{
  "head_dim": 128,
  "weight_decay": 0.36,
  "warmup_steps": 393,
  "final_lr_fraction": 0.0
}
MLP neurons of a small language model. Each row is named by its layer, matrix (gate and up: input weights) and neuron, and shows model dimensions 352-447. Each number is 128 + 24 x the weight over its row's rms, rounded and kept within 0 to 255. A neuron's up and down rows have the sign that makes its largest values positive.
After each neuron's rows, "fires after" lists the tokens most often just before its 100 highest values on Wikipedia text that the model never trained on.

L5.gate779 [111 133 144 124 142 115 142 130 117 146 119 138 120 119 103 110 106 128 144 132 135  76 107  90 100 129  77 142 161 153  70 141 134 117 146 105 136  84 104 129  72 164 136 125 121  91 131 144 159 137 123 127 137 143 122 119 146  93  97 109 173 119 176 129  94 127 125 100 135 138 134 121 101 139 127 123 147 147 119 148 117 114 153 126 152 101 105 139 129 113 119 149 168 122 135 119]
L5.up779 [158 109 102 182 171 114 162 157 102 170 128 134 161 103 134 174  83 121 158 122 153 158 110  84 117 114 114 178  76 126 126 100  80 121 134 106 117 122 150 107 109 129 157 147 141 139  73 116 135 168 156 123 142 146 169 144 106 127 152 123 112 124 122 157 103 158 139 144 125 119 148 180  95 187 134 110 113 127 150  70 121 122 168 115 146 183 130 132 105 155 166 115 127 131 102 131]
fires after: ".", "\n", ","

L5.gate924 [112 133 125 152  98 128 128 111 105 163 143 130  96 144  86 132 183 180 152 112 153 134 148 153 129 132 132 137 160 138 123 134 123 129  99 141 166 109 134  92 110 125 109 135 129 156 136 100 168 109 107 153 133  87 111 148 157 126 121 121 108 151 111  99 139 156 130 177 121  93 126 137 122  73 144 147 144  99 136 137 141 136  99  94 111  97 134 145 109 105 143 131 154 114  82 107]
L5.up924 [166 163 133 155 127 116 147 108 138 118 139 149 119 164 111 102 108 134 190 129 124  80 172 138 128 155 171  73 165 127 116 105 110 159  81 177 124 111 116 158  82 189 127 143 141 148 119 116 142 109 157 192  78 105 136  91 120 131 134 127 118 124 134 124 131 162 128 148 138 127 125 131 146 119 131 155 108  96 135 172 112 107  78 115 143 101 174  90 133  78 120 120 141 109 106  71]
fires after: " |", "%", " s", " Is"

L5.gate1355 [161 146 136  95 152 135  72 154 137 145 159 158 120  70 156 131 144 121  95 152 124 121 137 165 157 109 164 126 106 133 132 139 100 105 119 121 133 151 110 165 121 103 120 157 107 146 114 175 126 106 117 148 146 130 104 158  90 113 151 137  85 101 135 103 116 176 161 145 141 138  99 143 177 126 137  74 109 156 109 137 100 139 140 137 106 185 127 138 160 133 112 123 104  72 110 122]
L5.up1355 [139 113 166  99 112 154 146 147 112 132 158 124 146  93 148 131  70 103 122 166 100 140 118 181 118 160 113 183 151 109 134 123  94 133 123 110 122 135  93 110 105  94 124 140 126 117 145 125 133 123  93 115 115 111 144 111 111  92 117 152 127 106 158 157  95 159 159 142 119  96 132 148 186  92 171 114 143 160  93 108 113 101 156 116 145 138 125  95  63 147 139 142 131 137 122 103]
fires after: "\n", " the", "-"

L5.gate1019 [131 106 131 118 162 108 133 145 141 117 125 118 140 112 141 130 119 118 161 145 149 102 128 144  95 151  96 125 114 124 145  99 130 119 122 126  74 119 161 160 127 145 164 105 149 132 157 121 139  98 119 162 144 193 145 149  90  95 110 119 148 111 148 156 128 110 146 154 122 130 140 110 134 142 119 138  95 147 119 120 140 127 125 113 149 184  84 121  97 126 145 132 124 141  97 178]
L5.up1019 [109  96 110 102 137  84 137 134 136  85 134 120 144 115 111 128 121 118  85 159 153  65 105  99 133 125  96 136 107 133 122 108 152 146 130 121 136 109 110 114 108 132 142 106 134 131 135 133 103 121 100 140 128 156 116 197 132  59 107 123 195 104 162 170 121 175 123 127 117 121 121 116 157 156 147 137 136 153 123 112 165 127 100  94 129 132 126 156 117 135 146 144 107  88 104 171]
fires after: " (", ",", " is", "),", " a", "-"

L5.gate426 [ 91 169 144 118 147 117 158 137 123 157 124 126 155 136 119 106 126 119 161 146 176 131  81 137 144 157 105 137 114 127 130 167 120 118  93 124 120 108 100 117 112 167 132 119 131 128  97 139 118 129  88 117 153 106 161 137 158 133 119  78 179 139  92 162 137 120 139 126 138 117 137 116 143  90 108  66 112 116 147 118 136 103 152 102 166 104 149  94 118 150 129 135 119 149 120 106]
L5.up426 [106 112  93 103 107 124  97 128  63 127 105 185 140 153  96 159 115 113 111 189 136 116  98 130 167 122 104 140 108 121 124  86 142 164 142 114 123 103  95 158 133 150 107 107 167  94 136 167 116  87 130 164 134 135 102 118  57 152 125  77 138 111 149 166 128 162 111 106 108 140 142 121 139 108 146  95 110 118 124  76 132 129 154 104 144 173 149 141 144 151 143 147 119 163 126 155]
fires after: " 0", " 1", "-", " H", " 2"

L5.gate552 [134 143 125 164 128 139 165 135 128 136 171 123 172 139 164 160  97 130 131 155 152 128 145 158 126  87 118 143 137 151 119 147 127 142 141 121 148  86 101 136 113 153 119 127 106 126 135  70 156 121  65 113 105 158 141 129 108 152 109 111 128 107  98 158 140 148 101 145 167 125 134 147 120 143 126 104 140 125 132  86 110 164 151 114 119 113 164 114  92 122 108 140 154 162 117 155]
L5.up552 [122 130 152 146 152 111 141 116  99 140 107 143 105 132 109 131  97 127 137 176 143 157 154 167 150  96 182  66 170 150  85 108 122 153 102 109 143 105 141 144  99 139 145 155 169 111  96  95 141 127 184 116 103 130 144 115 118 139 124 117 124 134 131  84 117 120 122 150 158 107 116 153 113 143 148 166 153 135 109 121 122 153 164 128 105  91 125 124 117  67 111 113 100 136 105 140]
fires after: " |", " 0", "."

L5.gate2031 [139 106 128  99 153 151  94 129 107 120 131  95 100 132 104 104  88 127 125 104  88 127 147 151 145 100 123 127 128 164 169 147 146 106 120 149 151 126 147 170  87 121 123 169 138 151 149 158 145 125 154 141 107  84 145 155 148 171 103 116 112 163 136 134  95 140 120 138 156 108 134 118 121 170 127 151  93  61 131 165 101 110 108  65 123 131 142 115 136 115  91 134 112 120 132  90]
L5.up2031 [147 126 116 130 131 120 106 137 112  80 134 106 158 131 144 120  78 119  94 105 104 107 127 134 151 127 122 132 142 153 133 155 153 144 101  99 134 151 107 144 121 120  83 152 119 145 114 128 133 131 135 165 146 115 158 124 141 159 124 110 125 159 176  86 102 157 133 119 160 116 106 137 132 202 148 109 125  86 133 108 136 127 135  59 102 122 137 121 136  95  96 143 107 143 148  61]
fires after: " |", " ", " the", "k", " n"

L5.gate1502 [154 125 123 136 106 147 105 169 133 151  92 123 130 132 135 123 136 150 179 122 116 134  84 114 132 131 109 124 189 134 132 143 111 151 127 129 108 144 144 162 110 111  96 114 120 192 153 128 116 102  95 154 118 124 126 171 156 147 131  99 148 115 138 132 138 140 119 139 147 127 138 141 121 181 108 106  81  90 110 147 135 120 139 133 136 127 145 113 167 116 147 113 138 112 116 145]
L5.up1502 [168 115 138 135 161 160  74 160 145 112 120 132  75  96 105 126 150 159 136 148 156  95 154 121 118 129 144 179  85 176  99 113  97  91 131 114  72 123 127 111 103 100 149 144 112 152 136 178 146 141 140 153 108 155  91 149 168 129 140 137 133 126 117 114 119 110 121 128 117  82 113 112 134 170  98 127 177 136 132 124 101  92  76  89 102 113 135 129 157  82 139 101  95 123 149 108]
fires after: " |", ";", " /"

L5.gate1674 [126 109 111 123 108 129 109 149 119 136 118 158 139 127 133 130 140  51 139 128 129 112 120 110 110 146 113 159 130 164 131 132 149 127 131 133 148 141 115  98 100 123 111 146  95 137 153 111 134 132 109 125 137  96 104  87 180 102 113 144 158 140 120 138 106 140  81 142 141 153 134 107 131 108 149 110 110  89 135 112  89 104  96  94 123 149 125 113 134 121 142 137 118  90  72 102]
L5.up1674 [145 120 105 123 163 152 148 138  76  98 133 100  99 155 143 143 151 114 149 113 157 118 186 106 104 104 119  82 145 153 139  84 162 188 105  98 143 117 108 131 102 139 110 111 120 147 133 143  94  95 161 153 142 146 131 113 117 123  88 171 147 131 113 135 126 134  70 162 151 128 116 116 126 132 156 133 109  87 132 159 117 104 112 123  93 161 122 148  96 124  88 109 104 111 158 160]
fires after: " W", " w", " G", " J", "."

L5.gate373 [123  85 108  84 119 141  84 110  82 154 125 107 165  99 131 119  94  88 116 151 126 113 151 122 136 158 124 133 118 128 141 140 109 136  89 141  82 132 139 105 136 140 129 135 123 105  67  92 132 153 153 148 198 181 143 145 137 154 140 117 158 128 128 179 132  89  99 127 115 141 165 118  81 161 158 114  89 174 168 115  80 105 169 120 106 150 103 119  89 134 163 108 142 118 113 113]
L5.up373 [105 128 110 119 116 134 138 140 119 114 129 105 117 104 165 139 108 131 119 118  99 140 137  76 139 103 145 152 120 124 106 147 100 121 131 146  83 142 107 130 150 144 144 137 134 114  81 114 148 168 110 146 162 135 126 141 125 137 139 148 154 116 137 175 128 118 149 100 134 158 126 116  81 160 130 115 146 151 155 109 123 124 149 116 125 126  99 107 100 150 138 107 124 137 167 115]
fires after: " |", " –"

L5.gate1164 [117  96 112 105 127 104 110 131 188 112  98 101 137 147 117 156 111  98 149  68 114  85 124 129 101 150 130 122  87 122 168 126 121 134  98 128 134 116 156 108 112 121 166 121 109 112 116 142 132 110 102 145 100 128 133 117  72 145 107 102 134 120 186 109 131 136 104 187 108 153 199 126 194 135 171 157  94 144 137 119 159 107 154  96 159 111 154 144 132 137 149  82 167 102 114 123]
L5.up1164 [ 91 152 165 104  92 122 109 114 136 116 146 141 133 126  95 155 136 131 166 126  61 104 142 146 121 163  70 106 153 136  90 102 155 145 119  88 128 159 114 122 143 156 115 119 157 167 137 140  99 110 160 125 116 111 105 144 152 105 165 102  90 148 141 149 138 149 102 111 106 103 109 152 127 141 132 145 107 128 138 108 153 146  71 117 125 128  96  80 141 141  87 128 131 141 142 158]
fires after: " g", "G", " G", " t"

L5.gate1359 [123 174 105 140 182 143 156 118 159 149 136  90 121 135 125 143 143 148 118 116  82 127 122 144 134 113  99 112 115 162 155 150 129 120 150 175 157 128  98 125 135 149 141 125 114 107 136 120 144  86 148 122 159 116 130 156 122 141 164 129 137 213 141 119 152 125 132 121 119 151 149  92 119 152 120 124 156 112 160  95 122 153 142  86 145 133 162 130 149 122 130 115 154 168 102 125]
L5.up1359 [ 86 116  91 143 138 113 129 122 127 106 123 134 151 147 137  73 107 153  81 180 118 149  84 105 174  89 161 135 137 176 105 134 111 123 106 106  92 143 152  99  67 108  84 132 126  93 132 110 125 136 114 152 153  94 109 113 166  92 150 120 130 125 147 146  86 145 142 153 141 163 158 134 118 142 138 163 132 143 161 106  87 159 128  68 127 126 154 139 150  94 123 152 137 159  79 130]
fires after: ",", " October", ".", " (", " the", " February"

L5.gate1855 [138 103 102 138 115 160 128 120 148 129 128 143 150 130 161  94 150 132 151 141 170 133 142 134 119 157  91 178 125 128 123 119  83 121 144 119 126 134 130 103 130  75 143 116 140  68 146  86 127 133 116 121 130 147 135 116 125 137 135 166 137 137 137 149 144 140 114 168 160 162 128 155 108 135 129 119 133 126 134 214 101 112  86 129  93 145 138 130 138 158  90  87 162 147 124 120]
L5.up1855 [115 106 129 135 108 150 137 103 143 113 121 166 138 112 166 163  99 113 116 153 123 124 151  92 110 136 140 104 118 139  89 138 150  99 125 138 150 146  81 101 111 126 139 102 142 123 103 139 127  95 129 149 130 132 115 112 118 154 119 152 116 153 120 112 130 164  91 112 158 160 122 135  79 141 131 138  99 151 124 115 161  95 132 132 100 117 126 121 126 155 136  88 110 126 120 125]
fires after: " |", ":", ".", " 0", " of"

L5.gate908 [ 92 118 112 158 167 105 141 139  80 129 122  96 160 131 157 119 155 174 140 183 146 117  95 104 112  86 119 151 100 144  96 147 121 130 121 138  87 117 116 153 133 185 140 123 125 127 125 136 112 146  95 121 140 151 142 129  75 129 121  96 121 108 115 160 171 126 129 114 121 115 182 160 107 105 105 115 136 196 161 115 102 136 134 134 123 101 147 134 126 147 151 115 145 108 144 104]
L5.up908 [ 99 140 144 100 129 161 179 131 120 118 120 108  70 128 102 110 117 108 144 142 127 186 133 111 117  72 126 155 102 151 110 145 126 116 119  91 110 120 122 165 110 150 119 156 116  77 124  97 143 117 119 132 133 189 154 100 104 176 124 115 146 128 136 134  95  91 137 138 131 140 130 122 153 145  94 137 123 157 128 178 121 174 134 137 144 118 100 130 122 133 135 144 121 108 143 139]
fires after: " |", ";", ")"

L5.gate1428 [107 106  95 113 177 101 132 159 152 112 121 174 146 151 137 117 130  82 154 103 124 151 138 129 108 173 149 102 187 122 152 138 135 121 146 120 123 135 124 117  68 101 152 147 179 121 135 135 109  97 139 123 134 162 114 110  88 101 126 134 150 159 176 122 124 167  79 113 133 172 108 136 186  95 125 110 124  95 125  94 177  99 114 138 111 145 108  82 142 149 105  80 126 100 102 165]
L5.up1428 [140 166 122 164 106 141 161 122 133 154 160 193  86 139 134 140 132 116 151 116 145 122 113 132 140 133 155 155 149 139 124 164 119 120 135 150 136 159 122 134 102 110 155 132 104 137 184 166 117 154 160 115 132 162 137 110 135  83 134 146 115  50 130 144 128 104 150 127 151 150 114  96 155 166 127  91 122 114 133 100 129 129  88 148 109 146 103 133  97 116 122 129 126 127 127 135]
fires after: "\n", " member", " m", " relay", " 400"

L5.gate417 [119 115 116 120 154 143 140 139  99 177  95 160 169  76 106 119 163 107 114 150 137  99  89 122 114 126 132 141 131 117 143 129 126 143 141 160 100 133 151  91 117  72 156 122 116 150 124 113 111  85 135 178 114 120 159 164 183 157 113 128 116 139 104 139 134 150 135 141 120 149 131 145 123 118  80 107 133 150 126 146 138 156 128 152 132 135 122 117 134 126 198 146 143 121 110 128]
L5.up417 [121  81 128  85 149 141 126 139 146 112  72 118 131  99 100 164 150  73 146  63 136 113 121 136 107 119 134 148 179  52 149 138 123 142 124 146 128 125  95 103 125 161 143 165 131 107 126 108  91 122 172  93 174 141 127 143 129 138 165 156  90 125 142 125 107 157 147 190 112 168 120 107 139 165 142 166  62 127 182 153 114 152 138 122 139 150 102 133 175 140 126 109 132 147  97 109]
fires after: "born", " in", " In", ",", "–", " and"

L5.gate1863 [ 95 126 119 142 143 134  75 195 153 171 113 125 131 118 139 155 110  90 146 112  81  82  88 147  84 166 111 156 129  95 139 153  87 110  93 104 113 128 125 165 141 141 103 129 133 113 121 127 106 104 138 150 136 120 125 134 127 131 165 119 123 137 118 149 132 142 199 107  99 171 139  99 142 145 149 151 117  78 132  99 117 156 124 136 113 104 120 146  92 110 119 123 172 111 116 116]
L5.up1863 [104 130 150 140  64 137 139 134 147  99 150 169 136 134 147 115 135 147 147  70 136 118 105 138 153 135 145 164 162 141 147 149 108  67 161 146 110 146 106 141 120 105 131 148 137 183 125 121 123 117  67 100  88 166 109 117 145 101 121 135 167  92 153 137 148 123 148 123 138 111 121 127 135 149 149 106 166 117 119 104 142 166 116 168 138 120 122 108 131 109 156 120 137 144 108 161]
fires after: "\n", "-", " Mad"

L5.gate1897 [140 135 105 139 134 130 106 125 110 158 184  91 126 156 124 130 178 149 128 169 152 108 138 139 130 165 151 139 151 159 117 153 161 124 108 140 159 118 110  87 145 107 141 144 126 147 145 154  91 125 117 154 142  75 130 196 122  91 115 143  91 138 135 135 138  97 145 151 115 155 140 119  88  64 115 146 136 173 158 140  75 142 118 166 132 169 127 166 131 147 154 131 125 109 156  83]
L5.up1897 [112 104 139 161 135 147 134 114 119 109 121 102 139 112 172 180 171 151 107 150  70  62 141 126 128 141 104 126 126 109 113 148 153 149 133 170  86 122 136 176 122 111 107 115 157 102 131  89 150 136 138 183 122 127  98 131  78 145 138 127 133 141  93 155 145 102 104 141 133 116 155 120 116 108 134 101 136 138 147 135 130 153 151 105 175 134  99  99 131 141 136 127 158 134  83 111]
fires after: ",", ".", " was"

L5.gate761 [ 99 116 147 113  91 133 144  90 167 146 137 157 160 153 134  95  84 150 113 110 111 155  95 145 131 101  79 153  90 138 137 145 138 103 128 145 108  86 124  98 115 139 156 112 113  89 107 107 152 121  53 103 144  88 102 124 104 166 129 142 146 140 127 139 122 153 155 107 162 151 164 176 102  96 159 105 123 145 109 126 121 137 154  98 133 114 168 119  98 143 174 100 174 156 139 156]
L5.up761 [ 48  92 160 107 108  90 122 112 143  82 128  90 121  95  97 136 145  75 108 127 165 108 126 135 113 148 106  95 134 117 119  79 136 114 141 180 123 164  91  90 101 145 101 121 115 167 113 116 146  88 166 158 138 119 164 100 147 143 166 144 128 115 135 146 124 129 131 128 152  84 107 154 175 123 130 127 131 121 149 126 143 147 167  78 136 104 147 110 104 177 134 128 135 179 128  98]
fires after: " the", "|", " The"

L5.gate1644 [151 143 149 107  92 105 112 120 101  82  95 140 112 105 156  83 139 134 135 111 166 164 149 136 114  77 126 124 160 168  94 173  83 113 101 117 126 171 127 178 151 146 107 160 130 130 162 147 145 101  77 147 127 153 151 146 156 107 132 129 110 122 115 116 184 101 155 129 129 140 124 153 108 104 127  95 113 164 104 133  93 140  90 118  88 121 118 168 136 124 139 122 130 133 128 155]
L5.up1644 [116 105 127  95 124 100 156 157  80 105 106 122 125 132 157 119 174 118 154 106 155 134 129 136 146 104 140  91 131 155  72 146  81 112 117  92 157 107 109 139 111 178  94 123  96 112 133 140 156 158 125 114 148 138 145 121 136 164 116 124  94 105  81 134 168 151 118 142 141 134 133 132  80 103 122 135 140 137 123 110 110 146  80 102 101 136  99 110 171  93 110 138 123 137 120 163]
fires after: " |", " Al", " Er", " Is", "Ch"

L5.gate1145 [121 113 107 107 137 119  90  73 122 142 125 105 140 126 125 130 125 148  89 148 143 131  90 111 157  79 111 158 131 117 124  99 147 124 155  97 161 101 122 119 100 163 138 126 128 117 177 113 148 133  78 140 141 128 138 180 134 146 121 136 121 120 138 151 123 116 118 124 151 140 125 122  87 134 140 131 149 210 143 136 101 143 196  98 129 156 137 108 117 136 152 155 111  86 119 106]
L5.up1145 [ 91 126  99 111 179 132 108 106 109  89 173 119 113  79 124 134 103 141 135 166 151  71 124 107 120 140 150 113 122 135  80 123 190 125 140  53 103 132  98 141  99 104 126 165 140 106  92 137 115 171 104 115 138 145 133 135 132 159 107 104 133 153 147 130 143 130 149 148 150 166 150 147 144  96 116  99  96 126 156 171 118 122 144 151 120 113 100 108 123 107 177 122 168 126 176 115]
fires after: ",", ";", " (", "),", " the", "born"

L5.gate1922 [122 124 128 145 140 109 121 141 117 162 108 136 127  92 117 143 144 117 138 124 127 112 110 136 123 109 107 119 161 119 124 102 114 158 124  95 110 160  84 162 115 144 104 149 146 167 130  85 119 167  92 104 183 153 122 183 146 118 145 129  82 131 148 129 147 117  92 114 122  80 124 121 127 156 139 121  89 137 140  97 108  87 140 106 154 127 137 160 148 139  74 131 166 147 114 130]
L5.up1922 [152 125 130 108 111 131 129  79 144 125 123 150  96 146 123  88 159 103 116 103 152 126 146 151 164 130 137 107 126 127 125 159 154 109  94 124 118  63 160 116 109 140 131 142 182 163 156 104 153  96 128 138 124  89 137 117 173 148 101 141 124 102 126 125 109 144 154 152 129 113 114 133 119 150 119 121 144  92 131 124 106 125 100 122 179 139 105  90 161  91 160 124 100 117 128 102]
fires after: " |", "–", " am"

L5.gate1748 [136 143 149 129 123 165 110 146 135 108 141 114 155 158 164 156 152  92 111  93 151 133 148 128 110 119 106 133 125 127 142 148 155 117  81 130 125 111 126 119 122 184 169 149 143 151 133 141 125 122 120 125 146 140 135 133  78 105 146 149 130  96 140 123 147  77 165 148 137 141 136 119 147 149 159 138 129 127 124 115 113 134 120  86 105 144  87 111  91 170 127  83 104 125  96 132]
L5.up1748 [102 138 124 126 131 126 102 120 103  93 141 103 140 129 165 124 129 142 156 152 113 151 118 143 127 141 135 113 136 153  94 140 124  96 129  93  92 109  95 179 117 102 135 107 128 103 141 121 142 137 104 148 147 178 110 127 135 161 164 118 115 171 118 153 110 160 131 105  98 134 133 162 119 147  94 116 134 165 133 136 148 135 152 145  89 126 136 105 152  91 110 127 137 137  89 126]
fires after: "|", " (", " is", "-", "."

L5.gate1920 [118 113 134 137  99 129 116  82  89 169 134 184 127 126 157 150 144 123 114 156 152 118 136 167 121 142 149  90 150 100 113 100 147 104  95 180 111 116  95 109 108 137 131  96 153  99 120 170 179 132 153 141 131 120 122 161 104  85 120 120 121 133 121 167 128  98 150 147 174 122 145 166 125 137  98 148 111 152 149 124 159 123 119 138 106 110 149 126  98 131 126 129 145  92 120  99]
L5.up1920 [ 97 149 132 133 136 144 106 110 110 176 121 149 158 174 122 179 100 130 137 149 160 128 107 163 144 118 137 113 156 154 110 126 137 123  89 126 147 131 141 100 104 128 106 133 132 140 160 158 127 113 152 132 168 104 118  96 132 100 107 121 109 130 144 160 128 118 138 159  84 119 144 152 155 119  81 149 132 115 143 120 138 122 117 117  92  99  99 112 129  71 138 145 103 138 103 157]
fires after: ",", " |"

L5.gate1528 [162 115 147 121 157 129 117 112 143 160 110 100 132 105 104 134 140 161  74 117 144 152 149 141 148 135 124 122  97 152 123 123 148 130 138 150 131 113 131 167 150 122 108 137 147 110  73 110 134 134 140 122 113 131 121 151  96 135  81 113 121 125 137 145 120 102 135 116 125 123 149 191 141 164 137 135 127 173 163 148  92 118 175 140 101 145  60 127 153 118 141 132 118 148 115 158]
L5.up1528 [131 118 136  75 124 124 120 148 109 194 136 129 113  89  99 147 139 133 165 124 120 104 108 168 151 144 158 123 148  76 130 170 102 157 141 124 125 150  86 104 113 141 132 121 112 154  74 145 118 158 109 123 127 108 141 116 115 127 148 134 132 124 114 200 128 149 148 126 112 156 151 130 117 130 170 105 113 168 158 149 114 130 140 136 136 192 135 111 121 132 141 128 110 170 103 141]
fires after: "\n", "–", "born", ","

L5.gate143 [130 114 115 116 117  95 163 100 137 166 163 132 130 161 100 110 132 141 168  88 148 123 140 177 155 134 149 110 129 195  94 108 139 122  98 140 147  79  91 158 131 155 121 144 128 152  93 100 171 155 132 125 163 141 106 130 115 117 101 139  83 112 142 132 108 142  40 151 145 107 107 117 127 120 171 132 108 104 170 129 170 107 106  85 157 126 140 111 111 122 132 121 158  95 142 111]
L5.up143 [120 112 125 155 101 112 176 157 158 118 131 149 122 124 179 113 118 162 134 145 103 101 127 164 131 148 124 133  83 128  72 122  99 124  83 135 129 152 118 193 157  98  73 140  88 114 112 129 103 114 165 122 132 103 107  81 111 129  83 120 106 111 148 151 132 163 163 121 107 120 156 120 129 124 162 125 143 174 136 160 125 126  93 112 151 120 151 115 100 145  98 134 148 101 136  98]
fires after: " |", ";"

L5.gate671 [108 124 141  78 136 165  91 128 126 146 122 126 137 115 122 123 143 104 119 127 129 152 150 134  87 155 164 133 132  68 136 129 130 114 123 143 102 125 108 167 159 121 141 131 127 149 129 111 137 129 130 145 154 127 131 134  96 145 174 129 129 152  80 155 134 130 124 155 130 161 162 162  88 140 139  93 121 150 191 124 114 115 174 154 123 160 107 108 162 159 154 126 149 162 152 140]
L5.up671 [103 111 123 169 155 103  94 130 113 150 111 116  70 149  98 141 114 124 116 191 152 101 152 162 134 113 108 120 143 136 105 137 142 155 137  90 135 126  87 133  94 136 111  93 146 120 152 160 136 127 125 168 146 136 100 172 154  75 108 158 123 136 173 131 150 125 113 143 121 112  86 122 161 141 111 141 101  79 133 133 154 123 126 158 113 118  72 154 153 130 170 126 136 131  96 129]
fires after: ",", "|", " in", "born"

L5.gate1221 [132 123 130  63 153 141 130 123 131 120 111 127 182  73 131 101 128  95 135 134 170 110 124 157 149 118  93 125 104 129 107 115 102 106 103 162 138 164 120 176 106 159  89 143 136  69 121 108 130 112 144 127 137 128 117 133 138 151 132 137 147 128 112 147 104 141 133 106 112 194  98 144  78 105 149 153 111 136 108 101 121 118 132 123 137 120 139 123 101  99 114 173 158 131 132 104]
L5.up1221 [128 106 150 171 126 160 129 131 103 159 133 131 122 108 119 180  99  95 144 155 107 112 200 109 136  67 111 120 121 112 119 161 119 152 154  98 140 110 131 171 123 132 121 114 125 142 108 166 125 134 118 137 153 154 136 135  87 145 121 104 112 113 126 143 159 144 137 112 113  96 107 110 134 103 104 138 129 101 125 131 104 164  91 119  83 158 129 132 144 153 173 149 139 158 128 139]
fires after: " (", ".", " U", "M", " D", " W"

L5.gate771 [116 136  83 123 103 122 178 140 128  66 134 149  98 101  94 191  78 118 133 111 185  99 176 123 133 140 116 145  98  94 116 179 149 138  90 155  91 115 124 157  92 114 132 148 103 120 127 128 176 151 107 169 139 103 126 120  91 142 135 105 144 118 130 128 171 139 143 149 129 181 140 146 157 157 127 102 113 108 121 106  91 105 100 112 136 108 108 134 135  97 121 121 104 113 141 105]
L5.up771 [155 104 149 129  99 157 126 101 106  95 147 104 150 105 133 129  89 120  85 149 108  91 137 144 162 115  97  93 121 113 169 111 160 159 140 157 142 149 105 195 132 134 112  96 146 148 129 134  85 116 136 111 172 139 142  75 152 150 128 123 147 115 141 132 118 143  82 126  90 179 156  99 143 134 169 126 153 142 123 119 138 153 136  89 147 130 149 137 144 163  93 129 103 116 160 116]
fires after: " T", " G", " t", " Sk"

L5.gate603 [ 87 165  97 103 160 164 111  64 126 144 164 134 138 129 108 139 163  83 130 151 129  92  60 154 153 127 125 106 114  99 119 120 199 136 136 123 136 112  96 150 131 108 127 139 130 118 136 163 155 167 119 131 160 163 158 144 113 167 101 120  87 140 121 143 164 134 148 176 141 124 142 125 104 112  79 129  89 124 165 141 119 140 113 125 146 152 123 118 107 146 170 158 150  93 123 112]
L5.up603 [112 125 127 149 139 132 118 104 167 163 153 130 149 145 118 119 152 116 147 116 100 134  91 111 136 133 165 119 129  85 119 157 194 145 119 133 119 141 121 131 145 137 114 169 124  84 172 161 112 134 110 138 100 108 125 125 126 119 121 122  86 112 121 114 147 126 144 113 126 139 110 124 107 123 109 113 142 145 160 141 135 204 145 144 108 138 135 127 109 137 146 138 137 143 123 121]
fires after: ",", " and"

L5.gate11 [154 135 103 111 129 112 123  76 129 164 168 140 147 142 107 146 172 130 139 148 167 106 121 123 179 136 120 104 121 120 119  72 129 144 119 159 181  96 101 127 123 104  93 121 115 134 134 129  93  94 153 153 112 132 128 135 134  83 133 148 119 126 126 145 138 150 105 132 126 128 138 136 120 111 105 159 130 170 127 112 115 113 106  95 144 131 137 100  95 163 106 187 145 118  98 113]
L5.up11 [135 125 118 158  89  85 139 128 141 131 130 142 160 110 142 145 111 114 127 124  94 114 100 112 138 129 100 124 123 121 113 145 141 105 141 155 143 138  76 106  79 152 111 172 102 140 127  99  96  71 121 128 114 105 117 149  89 123 152  85 115 135 132 149 116 184 146 121 153 144 104 151 143 117 118 113 117 165 132  98 146 158 130  81 131 145 138 119 127 135 160 146 113 137 107 104]
fires after: ",", " the", " ("

L5.gate413 [149 128 125 118 118 123 155 118 101 136  94 102 122 191 159  96 151 123 117 132 102 131 140 130 157  96 138 143 119 109 128 151 156 146 144 154 108 136 168 141 126 141 115 119 131 113 115 130 143 137  78 140 123 133 131 101 117 120 119 148 116 128 145 158 128 134 128 122 107 158 157 151  94 177 104 120 116  85 101  86  85 136 117 109  63 148 132 140 125 119 103  95 115 114 125 147]
L5.up413 [136 157 118 121 140 102 127  91 105  76 134 145 120  92 125 143 151  93 106 134 146 155 145 104 130 112  91  98  72 120 125 158 114 141 125 127 160 153 145 122 114 159 103 138  92 158 129  88 152 152 141 120 148 134 116 109 146 125 113 116  67 147 128 106 104 105 118 111 197 108 100 136 143 115 127 111 114  87 148 131 118 154  97  97 115 133 125 121 110 129 137 126 128 125 150 102]
fires after: " the"